{"head_dim": 64, "norm": "layernorm", "norm_eps": 1e-05, "positions": "learned", "bias": "none", "parallel_block": true, "lr_mult_qkv": 0.7, "beta1": 0.9, "beta2": 0.98, "warmup_steps": 327, "batch_tokens": [32768, 65536, 131072, 262144], "z_loss": 0.0001, "train_tokens": 366700000, "steps": 3878}
MLP neurons of a small language model. Each row is named by its layer, matrix (up: input weights; down: output weights) and neuron, and shows model dimensions 48-143. Each number is 500 + 25 x the weight over its row's rms, rounded and kept within 0 to 999. Numbers have three digits each.
After each neuron's rows, "fires in" lists the words (lower case) most often at its 100 highest values on Wikipedia text that the model never trained on.

L2.up1275:469495506582491464480494494501532502446519476432503509520499548489520521496510524499470479429489492503487547463515502498480473500479469510475493496497492484521517472477511551485472484487523454527503521492498517509475518510505494449477515513479519477488501513451468492508521477508542491504
L2.down1275:513516538448435532495489510490488526532510518533509502497484444474443459472489473497509487527493479491491476504522467492494490544488477483508467513486495492459490538499490510535512505521483512479472451471494539485504493514525496485507492520482487528497510505521505503511485513504548483467
fires in: "world", "after", "san", "biography", "film", "filmography"

L2.up1208:424501494502522448490523477494492472470475487498465510522502482505498501510468513511499473530490527477558459488514485504482504505486506516523516494516518483514534471477477502487523504470492485500497531485504545523503486509538517512506508486496513480499478498507515501512534551487503495513
L2.down1208:543538513474476518491499526523526520503541492520517478494518485526467500469499478494506524503509478511494515508502509509513515487515512528484477514462499514486496514564473538479491501510506498512508480500489465532475510483489528506508471539523494540480523494546498502499502459513466488512
fires in: "they", "these", "running"

L2.up891:508506527487535482524491479511492466510461469518519472495487487482513482463445515470507491519519474581480528484528447512525493519444503518516500497480465521485490510493496509535548492522480472500516472513448491536507494469500456482487496520489499478508514491519452480499501484507513497515
L2.down891:474530502521466491487494495535518488497493535516488507507483496475438520543516500533545538463500493512469551555475515504508514485466480519485508498517501494500497488484511516467462533461503538524486525504523479470496479497501499534504505502485463547535456478483495488485474510455528496492
fires in: "it", "original", "originally"

L2.up1124:540486522458478475494563525498508489487505509545487499509486398502499507492489491517517540509499516500508477544514501540481495526502529491496444495494490492551483491494524513461510499480536525476511480494506470497518533490479521539532517468497505496552499478492500512510482532495470508500
L2.down1124:476488467531488521489503555476454543481459458483497486484492480512467441484525509477487480502503478521490517486492511492507499444496496553523560508516499508483552495516564522527491439481516467485481483504501501522436492475527494490522485517520497500502472497504483490513530498530496511471
fires in: "northern", "order", "studied", "military", "border", "buried"

L2.up1167:453493479508481444536475539484516528473483451491509479482513514493463467505558506522524491515535539501478507493515462499532497511494476475518506517506511501509522503544544479472509503488450464525501502514536477482492469511478520530494476514497495521477481528527494480502493489546525506495
L2.down1167:535519523498509538465445496514499501497478526508468518510524442479515485521477533496486524463487465507511493477432514497496466510506531483467507471428508494485491505465472480511521477494545555497497494487475484515509515475494507503526545491457521513473532495522516512488481475471479526515
fires in: "medal", "aged", "names", "medical", "games", "managed"

L2.up1058:527496517478484510420518504487473482439485477469451511512532502475503472507516516491464538546595548466501508491479522501502519502505530499487483477525524471483468483491525435439484517515487446536500483466447525487474505476542507504496500522494486523456494525528497483484524478517484508519
L2.down1058:536507462499470527509478506505497496523492472499538467485497476477530474489504488490539502483439462533501508504477490513522504458517532474498471507400477460457486540543525507496499463515482541496497546522499464545543479516484463555524519486499497518519506498484509486483481477479559501488
fires in: "career", "population", "times", "those"

L2.up1476:456506513469503495506511485497539479494509509529461540496488463490509491504523478538538469516492529526580486495520457480500515507528535514505510512508495512492490469507446558518509521472515497479524502525502513507499480545532513492485493479473484503518496492497549491478485527497473487528
L2.down1476:515536491489534501502489512502483566515508469515491501501485510497460478518489514477466510533515504480453534517501545504493526498480529491479475486465490499478496538469531465458476489512516489498492493569471526517490514509463552517521497512542515478494483503517482499523540500481474485477
fires in: "born", "they", "located", "makes", "circuit", "muhammad"

L2.up677:498487452510495460550502499514523503474474558497530481492514578520489458505503475496505493501458542509492481494511497478498547491509530504524499491496530479493498528513527506487537489498479489500483521511551498497506488517475483511487461494497495508497522494554533485500519533523541517484
L2.down677:499468537486480539459500501511475491513538467491457526513460493485531547487501535463511493520513459497492523496498529521488493523527474502520471501500492507565485454486486467493491536490535498495526423521497488536488497485516524473483524497474525519495496515485504523477513495508493517506
fires in: "also", "has", "its"

L2.up288:443505512510470469493508481521509490480516458447467521532507470502517489501494500509503462487516495523531495521509462513508461516485490489448504494502499460495490457495488572452499505478517492484564548510517511510500487488516483465465516509497495471453502502489490490514508495465507525535
L2.down288:534556525497479536482514496503485521501467546572521487463529476477462466486480519514487476549488484488494501495485512528488533491474526527481477506519478537449482508522515468472468511522513511532472462511443521534485511499451526498523496484530492481513485518510487494492479522490486470468
fires in: "stadium", "they", "life", "museum", "second", "wife"

L2.up1024:498499505497549549527500514508465496423532484530463531483500509488491485482541515500515479548530513555519500563503495488487507527532565487549485505481490524502458519494464553500492508516493478513471474552498503481513487520551520499488486495466503508556479496530535488475505526507469500528
L2.down1024:498537485506474522500543505470515529550500507502519509518491501514527490517485525489516514526485504514520530510452503490494489465460495523482493486524493501528528472467497449459507458465533509481556480501471517500476516468472495543512519485499509516472481507503459516519483496478515529444
fires in: "court", "would", "department", "force", "military"

L2.up86:454492498463500474480515498512424489455523489517486482496511501500481484499528506508504514512515522471522486539494486507478512484505549468497499490512525462548466503510525506456519497485495483508507497509524515496491477474504527561453479500532496497545474506559485489517510525519486476498
L2.down86:513513473524482562491486526518483551540505521500509485493504451522574463505439484451514504510467477538526456451490481503476513490471509544513494533476475492492524546522482460502497504511472500518507497485463464524509548489480521495513503504507511533489529519528495494484488484539497521485
fires in: "known", "such", "population", "career", "women"

L2.up1057:564480519552489498472502517508549480498514507481481487484522427506476504479552518520537511465512486530442480538517543502472525491507469505498515528510544510500521554507518569440493492497485508476513490509504475491508475489502530497537500478482475513520482518487501502482466515573492492503
L2.down1057:457447509488471510507502476497471494455492534513535509520457529489447467509480515454490503526493487493479579483491528501505506453435519495481499502468490511512473460501478475511500513507545500546502511518493485517475486526493462525526518525516526508458480497483479489494510492479516529504
fires in: "television", "appearance", "video", "appears", "film", "results"

L2.up1006:555495492450510533495518488494516515470489509491493526505490521517489479494463499502531473538498526518546473478507509488482490515483484488519457516479498494510443482478478498521515493512482489504520498511534458518505457519490458503476483501520491495498493514505495494490479511498484481511
L2.down1006:522534488534472501457524559492500469492495479543493489491553488483501482518520520540470519496502485506506507496457480559506527455498518509453540482511518517442515524496483436506484450534496506505455477470478513517469487470466535499495494500554482500547536513505548510500473467484475559472
fires in: "station", "do", "house", "project", "household", "does"

L2.up1130:548507506513484560482501481486492504463493468469489534511469536507513533491538489475487490491528481504510514465472500489507484526465460509455489506498505506518436481496534437525528462528523499499482472475511460518497526520516499435511504493525512498485517468467497527528511466503504503508
L2.down1130:498477470484553489519515495541551505522520505513474502468557495511555465508467504552500527518514491505539472488502506507503492517521500489507511539568478494471504541469463552526531490481504535506463503503512483435520484497487459528508482513473474464476483527491483502458498543547527516465
fires in: "known", "since", "such", "married", "who"

L2.up42:498499522487536493476471528505461460465516520532506490513522557487496501501557502512495527497553501497471524575485450518473485511525510486498507484520523492495476541505537465547486517521502517509464479540475539502482508518486552515454482499483493518500514510524519496500536481523469503489
L2.down42:519493487530486490493475517493498533520520506470506499474487462496509487481444535483513493480442546471514510447487544467518479518493521523489518484427498521534479490502484483465511505476493498464548500465492484554484510493473488481486487488523548511504477489546521544512483544515543495494
fires in: "career", "original", "colombian", "tomb", "colombia", "originally"

L2.up1145:498474487456511519556518504534518490463520454458444532490508477509473482484445498495497501541486499512490515571490560506534529503518539458536489516500461511526464510513491532472473512480489505505484505487514492516524458501502470560499488476513506510515507507521463480484454506496486493530
L2.down1145:496534515488496517475556514491501477489443520544516496505476512488460479479518447513505533515445478519531494495485494482480441477498491519496479461474496487467514507476473511508533496515518507528513512461463462508491508487512544484524526533504500524481467503498513502487486501510472491470
fires in: "established", "against", "include", "young", "video", "included"

L2.up596:449500491469454439535463497492509477495532504485509468491527575517499487495531542536506452464478494487519499514505470506495483506448491487491525502478495462531516490528516546494502513467510455493558525486521560502494509490459490484463507534521483494504497471522493487514469506524503512507
L2.down596:538541522513521510498534482519514488487465495534431486550499512515483538499425470497476516483479472498472530446489531509493537515521498499476507495543494551501474452478489461520496497486525483537484480507462494528496499536495531515526497491490510521474467520493506523486493484537489523473
fires in: "they", "during", "these", "see", "largely"

L2.up1023:534499484467475496505521455495534495468504486486494518490500459497487482509518489538532454497492496488538445469533468484513500503482481503526508519536521462516548474517478499553516513471478531491486509498542483495470460494495533477484488493525478512458482513508523507485516520487473477492
L2.down1023:509457516460543489463527569487511536522528491523525469478436469501517542495533473496508532488530505511488517501518515511489506499489539524499465492479493528481504497484524480487495464504491489523532518505472507540515569494453483469539524517442504481522504522524490471533508495485476465463
fires in: "they", "extended", "football", "intended"

L2.up1451:543508497474479533511512505496514474448530474528498493479489477498503511486471478529541471507467520506571465442527494474527509530476491511511505529480479498546491472519467573463525496485491492485517485500542448501494497505458502473529503496509508478536494478487528497517468518547489502479
L2.down1451:485496476467521518494510520508515528501518537501483507527508482515457495534518528504460512488518469499471480518485470571465511470490499484515512465516506533461501524489463470498485516545509529511493493495445541485474507486527497533481488494535475518457508519517462490484518469522494538493
fires in: "order", "angeles", "or", "than", "border"

L2.up783:495484475490514504523506521483504523498479486491533465484492502527467494502442523478510548533501535538477503560495544513513552511529558494499464497523492537524462509517474542450470507480473493507514518506467501478528458506540487547497496485496502492512493537530472481467492501504458535505
L2.down783:524543517508472530468496462517492491462487515482482502521464520494475496493545482491487502519495489495517463468480481500483464492472492475512509476443523441502547515481540470511517500497541476503527495555540474506481502484507532484487513487506504555523496472481500499498494494496511517495
fires in: "published", "against", "include", "ed", "qaboun", "institute"

L2.up1355:474498483467535521497459492492483477509477509520499533505488503507460477497507531462518544521518487468501494569493551513519512478553521504546524484487498510499536514527470453532497494537503532528415478491484495516522481516496538524530482456485491538563498495531490490476484521473461516500
L2.down1355:531500493521496504534531534507553464487492537510506517517506517514532549489521523536494467521488516515471510450488488524484482514459479545470505483496495489535519502465503524473529517507473497421516490507491497468445520463478471488480489521496506478511518485506500499525507523509458554465
fires in: "group", "most", "groups", "götaland", "court", "total"

L2.up233:477504497508499526522490523526487503467463551488523507505528580509495458500516463531502511490532509479508485504503497490513554445530490465534510496484502487523516521490545403461551483533459501506478460514557450484486518505433547534515492488546476546564512514541517477495494521531516470502
L2.down233:504481492487474519510447552505471461511478468530508508518551448482514498526491533517464499483526468525512504509496497509499464491552499501464484504542501465500479495472482537549534482501494500513527496537494484507473451488483530508511458517526526487449496495516497507516509481459468544471
fires in: "life", "related", "including", "religious", "relay", "boulevard"

L2.up163:533490527463488548538525517515482510470531518521448483502482488502535521492530473474505474471510491509541506491490512489464478504492478550505515510504506492566436479484481561504509535486511522511527529500532488520507521518509535486490533521504509479520510491483518526512491498486519496517
L2.down163:464540509478517491482504536505518523569499486465515502500521448538541493499487527522508519538539514490476451504517508515506488548506494509514463538528505448480521496542551511494500480494484475433500448485474520486483500506510537475514486485491511526469484509528454490490528491509516471482
fires in: "such", "known", "california", "rus", "countries"

L2.up482:542489489445458496512473492499516480585526459499517507498485486496512493503476489516513489536514516507521484555512535523521491544531495520521510525504487526532483494509479520511514487507500553491460506501479484497525473531504499520517481486503500490489498535504506502471485507518476513504
L2.down482:510557506527489512501509523487502512477469497464487475509495517498486502495519510528479512508504513495480461487454522495491493470513543466494479487491507485432510522482467465485489457542480476487522530511494524506501522483507542475513549511533494508521544476529482471518487469442485508484
fires in: "group", "joined", "world", "said", "groups"

L2.up318:473499481463519486546474523496517543521481548484524469482526504484506461497460534523498494507484558501509473528532496501459519532461549513520481483513469465505427536524483508523502512490471467495512493502475534506510502501514501488444492484522465502483494489541508471462548512517532475545
L2.down318:510551486508502507452501513517489483502458483498448531478469515510512484508500472511492512504526507508520507476486467476498474496512453466427458502433510510482532478478524460480480513485561486482516495538499530492522479452512483536489487510513516554522489502484518529534456507506478478500
fires in: "has", "men", "we"

L2.up377:553512511524486507524508498513504471504479502547514492509486493489514497483487532491483493529542507512515508522519484514523504551518560470509471508472467497524530529481521521590517505526467480452479488581490512464505510505482494447502486491482484491533471475495538478477523494501473487523
L2.down377:485522503506502497512490526449471528521482497491523490505477498497471495506526508532519516472533511490468521506500522498516489455495459532495496502525516514495486461515504475446457507513515500514540515475492539515472532522515525531516495511498492532491500489494461490557488473474514546451
fires in: "court", "south", "west"

L2.up384:531489488478461495492492501514505508476522494474513530510493543520486473533491470503492487536555528515508494526450502487550522496532526490493480484466486521562500504525543464486514483522504474513474493521516491472512485513466506507483477481473486521500524530540538489516525489552539506514
L2.down384:500518462510552556446537500492535520502474512484484508454505481481521504522474536489530534464455497494508462492507496539473502525475496443518542512522487489492501508467435465493452497524466510466527509472460496486502513454512480530504527525513495448498507503500496497466492507515524547523
fires in: "until", "such", "since", "s", "different", "participated"

L2.up185:504486521466517530487540525494467496469484524494527460478485472507488482506473529498506506488503512533480473477532547492493512492482508494513489516521494541524523518503508558415480496505480468513506509501492484493494482462458496506485532514495490476554518492544488494483494528545523502482
L2.down185:510536490535483512493484481493474449489486503520487500557501533466504511539530484506490507464505483518487512519470515517477506466498504497451511470474508485533501456507501444557504535473517523503532501504472465522493478499518508502520473480500500554546464499481514494513499481455515524514
fires in: "most", "life", "very", "every", "language"

L2.up340:519490507486522546525547480502505521473516519499509495504498451511501453503528496504524489537468513527569489497508464499483539477506549489549440507510487512516470515472485507476493516501487520514559500494514534480501509509526484508484496467503486511513493492504499481487525529512527492507
L2.down340:513525502498471497496509470512503501516467431511454480459524494503588551521495477500469549471553443510466496488508502523498485485513499498478518500530511515478513455528489529524509463488506508523472523528498452486539472486493539505511513528520521481494507518522485514497486468494482542472
fires in: "they", "life", "japanese", "representatives", "use", "university"

L2.up1152:479515494513484505526432457480447469471524477505507503483506539477517508471533535489458491538509505509549502499480442470528523532516516537508521487478507521495481495493507520568552483501496480476514478514473514511503546516525456484490491507489514498442513506497500504485557449480463477511
L2.down1152:513541473482504467496524492523529537514493544521490527492522501529410509509489472532522498515511520487502487485514499523509524511503507461492498460521522508409501521494500497432487511497512527511501518540488492474514510522464477522506487506554480534511490476492491491528474558528498511483
fires in: "vice", "service", "old", "ice", "justice"

L2.up1084:539506500499567483559489518474479523435520506485544472490486493503489482494465548515482512512501507522484486478485530502477539508469519493554464492512503527547508532471489511469508516468475479508515508489475503480499493499505476486506497466519535491538482523513465499498522516553530496520
L2.down1084:498517493526504493469530487518503503523444497500480464483513521488503510540529462487487514463503492497485497479496516523510484502496505486472523524465497469531522477475517530525508433475481528512513497527526465502478463494501479499491528547492487528487485481487522504495465480533492537456
fires in: "more", "they", "judge"

L2.up1250:457481500475511479519468504523476474469534504484494452516513538508497486490519514505473503517474492515505492511520497510536536462546569467519487494512487543499520523488511531470485523511495475499520516536479548512496499487524502518469523517469514494534493521521445460488535501517479499512
L2.down1250:501537536512472544478518453480475544517480496494508497492478501490471498509481480473493492515486524483483514477482548491481456522491480504506502465447517438502484488477536478497478499462532491510523470514507493521490492501462538507504498470504488556539459511502526496498467521467513487513
fires in: "court", "science", "published", "released", "vowels", "sciences"

L2.up630:538504500479519509549517519469512490511496492492486524512485441510528514507482515536519487504477485541536481441557537495492537531464506498557472523509487518495609509492489550450489498470468504484500513482490502499520449516484470484504512470509540453488475515514484510493511527527469510509
L2.down630:499539488495494507484529534505524518490480508521498467526509512500486502497553518465495520516529506514492504530456460496482494430503507497465477457510522520529514491537525493530519471473523483551489496521531524528462546468542523497477465515489481538508541479473505487525503488441491482513
fires in: "cup", "country", "house", "every", "building", "very"

L2.up1443:434451481491512490539472490504495474487543469530530442472527582498490487498446534493511509483520526475498488601477449512507496509499526483462518480500523492513539509506469517479529508488502500504523494527498535494503523491511489545498515548514494490529522487547459477467538489491489516496
L2.down1443:507557522490486497509497519519481494492503505510467510580465516464518553486475472485514508489476498515498543484490517488516508543496510531519488511457515478522483493512510463487490551501514494524526499514482478533467515509491507497499511499535518507513452493476482512530483529533504495505
fires in: "career", "stadium", "double"

L2.up1042:451510519497434497469564525506520505488473461496486504519502447477495507503494497518516510485508485475478507465497428519487471490491461498482482500522526482525485505506556540462490495491521496498556515507515560495493504497500496525504527504486497501508515486488477497522475526504523492527
L2.down1042:481564489522552517507441434500453518509507548502517506474500511516498459500506507529447474498502481497497496536492538497528463501529535483490530542449507498483516495531486501556488482500515506500478472493489491493509491516505493515530491490514515464484495516496501487471482448471451491523
fires in: "japanese", "married", "vietnam", "majority", "marriage", "met"

L2.up254:532482507457545533535529555522466501480494507525492483490499480504483462498476495520503531519493539520494499511515477487464562490534533488528486492502504526514487512482518528415498483477497489492503499496509521471524496498494490541519501477488518505527514495538502492513476532510469507501
L2.down254:497488481543419523470503504487503506491493491501504525486524528468528507504507496451474447529484450507513485508479508518489442462476503523483500505494507474550506487519491507547514482494532511540520447539496437530465495489530544496491483491479541527494443485522501500492496487480491515486
fires in: "city", "published", "use", "division", "online"

L2.up1535:429482493454531469541474528501446527503518510525514487506533497497486461487493513500503506504507488465508475497531491492500483487521482482508524509490492469526508513507500496479516543465488485513524504513506512498491494501480514542485490496504480537515479499517472504498463548499487520485
L2.down1535:518496526513476507479485471538491518481462458515515463456500439515499518512485492515466489503508488521499506494468527493539503567476536511474466486418513469495481486530496508500504489483535531487511504563499458501505519499474493502544527498476533483518473498504504488502521472503479483505
fires in: "they", "them", "aged", "managed"

L2.up455:541480485512506514518504505507500492461510468472491517472531542487487481490468502542500492516494545531533494505496473514504547497484535503463473510496513468530447545509509528485539486506475468496542500497525481476501520501520486474512497503527483507539530488534526472478510487537530494517
L2.down455:497528496505456505471519490520552484510505532506451507484502539492522492493489508494503529489538448512484525481484527517490480512521469473500511477520510494494477447471494497528489509499528508510488493532475518511491466467492489508539512471474503498477478469500470487495447498453507517470
fires in: "medal", "along", "medical", "alongside", "ireland", "can"

L2.up1312:456506492483483504432480466495537498476522504464471506527488492468508493509489521512529467505507490452538505518504462473465500523494488500507517497495548475512523485469483505526569472513492514490501498541518541493477499496534491504501501483486490521556470501495505510488498502469468516513
L2.down1312:519527493457486458529507535514469534542509490489486513473518449546470464503496494496501540535520512536492557510478512464533510517493508519509475537524500546466449495486484507487450504470484535465504510509480465497532539484491467527496476519515499462504541505508489491542502486494514486484
fires in: "such", "led", "near", "they"

L2.up1436:449524499518533451493490538507483516480503496516540535515510493485484520479492511531545505511470472534534490513522429540473496504485548461484492498477491493492481529466507468520532493519522512462553472523503445521494500504496516539498504455487519493574485516508500494503525529514482506496
L2.down1436:458458501497440499504486461494477528497500515501465494474497483505437479511490500493462479494526526505462554511492525451526504511497468539538533525527516529526493499499516550481479500446510518555489500523530488512462489496485478490481482511511509493471512488504515515514497527469467506509
fires in: "it", "personal", "development"

L2.up948:493510485492486507464508457532501494512530544522515516480484502493516514521492528483479467522493459530494523454512512487467489524449525501487484498498515500525507510493515496585514473480506542475484506510531443493495474478478499518517477482516491499466505465435514517527512516487477501485
L2.down948:472473521487505485517515552504435497488482476526516492510507475475451469496479493494546514486558481503501515561502493525534529507523483524512503501544488521494491499486512505500508536506467512470533502528486512514512529479578520470487505519459505513532489526567503506509514505520501538482
fires in: "during", "producer", "education", "wellington", "extended", "intended"

L2.up850:463506510500472489524477502475504526529577467478519505498516473495523501493520500488488473457504488495520524437521516524507490508471477535477532540510509494474508500516470535516459518486507548510558514463454508512485509500564487460487493541499483508415488524456506507497492469520499499493
L2.down850:518527512473496483503504474546530484460461504517474496488512511504486533518492475525488514529528506495507453511480496502518508489482525455477491459491498472439493506490511491488511473505507490501467528508490517524520509526484526510521526497497514470523528505525482493520517551486479463487
fires in: "which", "they", "football", "all"

L2.up1334:518512498466508525464504477510500506529501500516446490497461448498521492461511465482492506484513488529521486418493518480509541485508515515534501508465499527504608483495504507469520502501480484443556493489520497507491506474502492508541478523508487477521483502483465509515488491531495467488
L2.down1334:497505475524498506541454541489502505484490506489538491546537540500486495548470530497494458494512510516527463562529480535480526493518472508476456549564493475483437542499510521507498533475500516534480493530461481483509514542515536487477502504467507521449494497511476496503538496469499522516
fires in: "south", "championships", "year", "championship", "technology"

L2.up320:466489470483500493531477506503496489464547499521470489504504466508491490512507507543526482532515507493576470481522475505522513518502537480497502499474528513508521496513513534490541513489492475504503518468494540515511480524505473545508468481502517484512492502537512495519499532480476517502
L2.down320:533491513503460546444533477484536534528476467501477488507522508466513456497479508461506496510537511527489508510496501522459513474526514488499498504506495524469490509502462460497470462471509518518474528538498449541520512474496517524511538499536459492466518523516526519486505455506492501506
fires in: "they", "such", "these", "special", "defense"

L2.up1222:535499502485515481490520518520518526520503526507553469478498483510506485487433500536489500541466500509460464458523532507482523504470493504525481510513502466496437495479522522471501489467490450482568504502518523481497484479491509525514528495516498474524497514504493494518488546515521484494
L2.down1222:490503512522470494481509469523482496488495519512494461522485513525522504545518484508486515465534465516508569503489530481511481506514489507492517529426497505525508469559491521558493480475515476516505476553510473478484467460526482536476505505510516517532478488519493487491489421469465517479
fires in: "government", "chief", "has", "film", "density"

L2.up834:450503496507542466516536516494509507415501526498488454504493481516479465498499540486497495503502522525520463476501520504471513495469517469502476487474502484494534513472477501493495508483477484495545524488479523487487493462511515514471503506503495492501488505511483473508500524483509487527
L2.down834:509519504500483516434471521480454502524465467503491502515488477452505519522513488481489502500493471491492524499510547544520493496534492466473501531539495498519518477478503479498448513477492478538537469532510482506491519521500514496501529496454522546505458507479540502506501469483483528502
fires in: "they", "career", "heroína", "uí"

L2.up194:478486510513494478517510520489470505513529479530540454505489507496506475510451505512495527493479493553519483515500515519503529477489519478473456489488490498514488568489478565486492492492502532473556514530503509462528479488502491527505503475504485462521491514519506469475536499493493514525
L2.down194:506533494469513522476456485503461503484504514507487495493508523471521545486485472485487448529524503495491487499474518528494466490523495505498511451574519478522537462478517511503501502472492502532486495500525478520491531513453499494505490493502517565522468469481513499519471501490523512489
fires in: "court", "her", "line", "administration", "sciences", "countries"

L2.up1529:472472504517475478471470555486516505491515522476514533478519513493489493521506533536542484493474487534473474503528516466502519520491468483502478504520514489511519512528472548440490517460483478484511488524492505525531496506493498440506511470463487525443500505539451502474485543532476516498
L2.down1529:479488469495491518481521440498491496504485527504492504481482479526473483506487488439498521529496486460477501489483497511505459502478523468479498475453491556482516487502475426492504509523548510526497507494453488477507488479511479577470507482549485508500482509495515481495467467526491468521
fires in: "being", "into", "established", "appearance", "produced", "appears"

L2.up1076:443507498511518494498486531481506512516458545479523490510511516504482501495479520487473490479518502456513505443515527506472511498505524514553523494506510469472519551499484494496519515480461500505524474515503533505469540499499519436476502500513484547536500509514463479483491495487533465509
L2.down1076:500499515494531454476538515493491480519506485477458508496499544539533504459509496492512529501493544505532492501506524514517503534508477498474473491401516501504514443455493487462517519475528477475527480558517479500472475525507475542499486488473521487456467485484527524548475468478456520475
fires in: "has", "research", "continued", "results", "germany"

L2.up831:501504471484490446521487522474537545530481473477526484485505463513494491491493503508530478490463516534491478477537477532499535534452476512531475504506514477486564474508492503514468510499459456475569509453463492506499487471501492499488506494514498483431466552516478511484485482534551499510
L2.down831:500521484511497524460511469534469465480501519518496503512447547467505529545498491465469534506531478505484526502465526465511482471497515469489450494421509507493469518523505495522513510522548498539482484529504531495491493516533487505473484534513500512523512467468495487500510490463461487461
fires in: "members", "government", "division", "total", "first"

L2.up1034:461489494462524511541431539503459531437558461483495471490476519472500486494519494491514481471507486485548521521505465502490518486513492523482524496497497539514485493507485521586509479507480488479556494530506508478481494496536531499498476458525475503489481494515442503471509470510515506517
L2.down1034:511506477533505524482506501528484495531466509476488505492516478524511509524474495521461520529510535481464456508479526491515517545472529472491501489439500500456505497479478485479485500473492485485495516533445473491548511498473430517476545531483492484492499500479507498480447539530489541489
fires in: "they", "institute", "businesses"

L2.up1258:454514512452513457526473523487467522467518491535545454507489503477514492503551527517517485519444486506502509517516405522480447529459466496520513505507507523506481508513525529512512525484489486494560513511485518500476490495479531519482500551497501492508488490499539492508472509509534514501
L2.down1258:505495517550467542469498468500480501528483495488466480538528491526506526523453509520497515495527494486470503486440556488520509527539523505452508465510517533482523468425495483502505496500531526473491488516509495497534498518473469513506515470493518509503453495497524500473513491504471524519
fires in: "first", "both", "they", "british", "set", "government"

L2.up505:479505491512518522494471479509492517472499533499453550509517556465490515487548528485501494507555520460506515516502541492487463492514546510492513511479507472522462530527493477539523498509511523533484496510502486513478511501514525475471466505482474557518499469501520496477538500506479487500
L2.down505:512500500478484507494540467503519509541513472516513494497483466528517496501462493540527505521460514489500522465485494522518524550474526491475508484494499516442523517464510473459480519524497507446505530496476522476523493486455474530539558508483509461513512521527514463509477501512507515493
fires in: "which", "they", "s"

L2.up329:546488502504456455545517455525534525424513511543490471511519549474475494512560517544522473510503545494479489500512519541527510511450515474511492505499488466500519519502530500408523497505489452519522520517541493495489522480485548486498486545501473504523494498499532475484511514507527462520
L2.down329:492538515488446537440516519507473505500496516476472488488485477503478452494496514500474512500520484504496511528489490502479484488539465506507500475471501521487480484474453484492458503528535512475517506508472551493508493484521500505519513478494482526490470500521486469521471471451512492500
fires in: "also", "along", "alongside"

L2.up617:507496485450502479479525520513492517502481457524512533508488493496506475490488472503525523565484468535518489474506439526523504533492557489498443508494455491463556499508471505427541516498475500477535501487459512493503482519507521574544475458530519509492477499502475497487525510513493517496
L2.down617:529500467475504501507495507521474467520479497451460487473543490500511471484481509485471528481514490483502511511467505495484507478574515486480507516516510476514481488504478529538534472475530515530482479491513496489542488523477480476472493481499471503487511492530522501492528474500514513529
fires in: "chief", "championships", "division", "series", "personal", "championship"

L2.up18:494499467493462515517504499487480502509533478512482526490516489495492512523499486508513526546494500491496511551477493515535524504513483467491530507488489504490513508534481420457550488481508527513462489463508421475512486516485531555497477495552500526555513496553522491513485535480515532502
L2.down18:520479521523509543507507481543546514477463503505469478521509499479559517505539529517509518469508499540499483441487468507453475516529534504538494469532487484537499521452488506497473500485475459489561538493503489506518500471482505483476543492464465500470497502487529507479523502497475530491
fires in: "between", "include", "championship", "field"

L2.up551:470500522478508483482523527522491487515450551489517481539486469505503482507487517489507496494498505494552464440528420497455474485498490517528490487508503480543511480485496556518510529496518490512548517508498566499502494489518510482477519511482491488504505512509525499511499536492490520501
L2.down551:517487478496508506467497531462518549487501479512510504455531481551486534503543502515460455510533501490490468518503519556516500532483505501471466539515498485472540493525502531496498479464505520510496475556529449477468516515467558502536497485551533496503470485502503509526527457491496509483
fires in: "west", "northern", "award", "such", "running"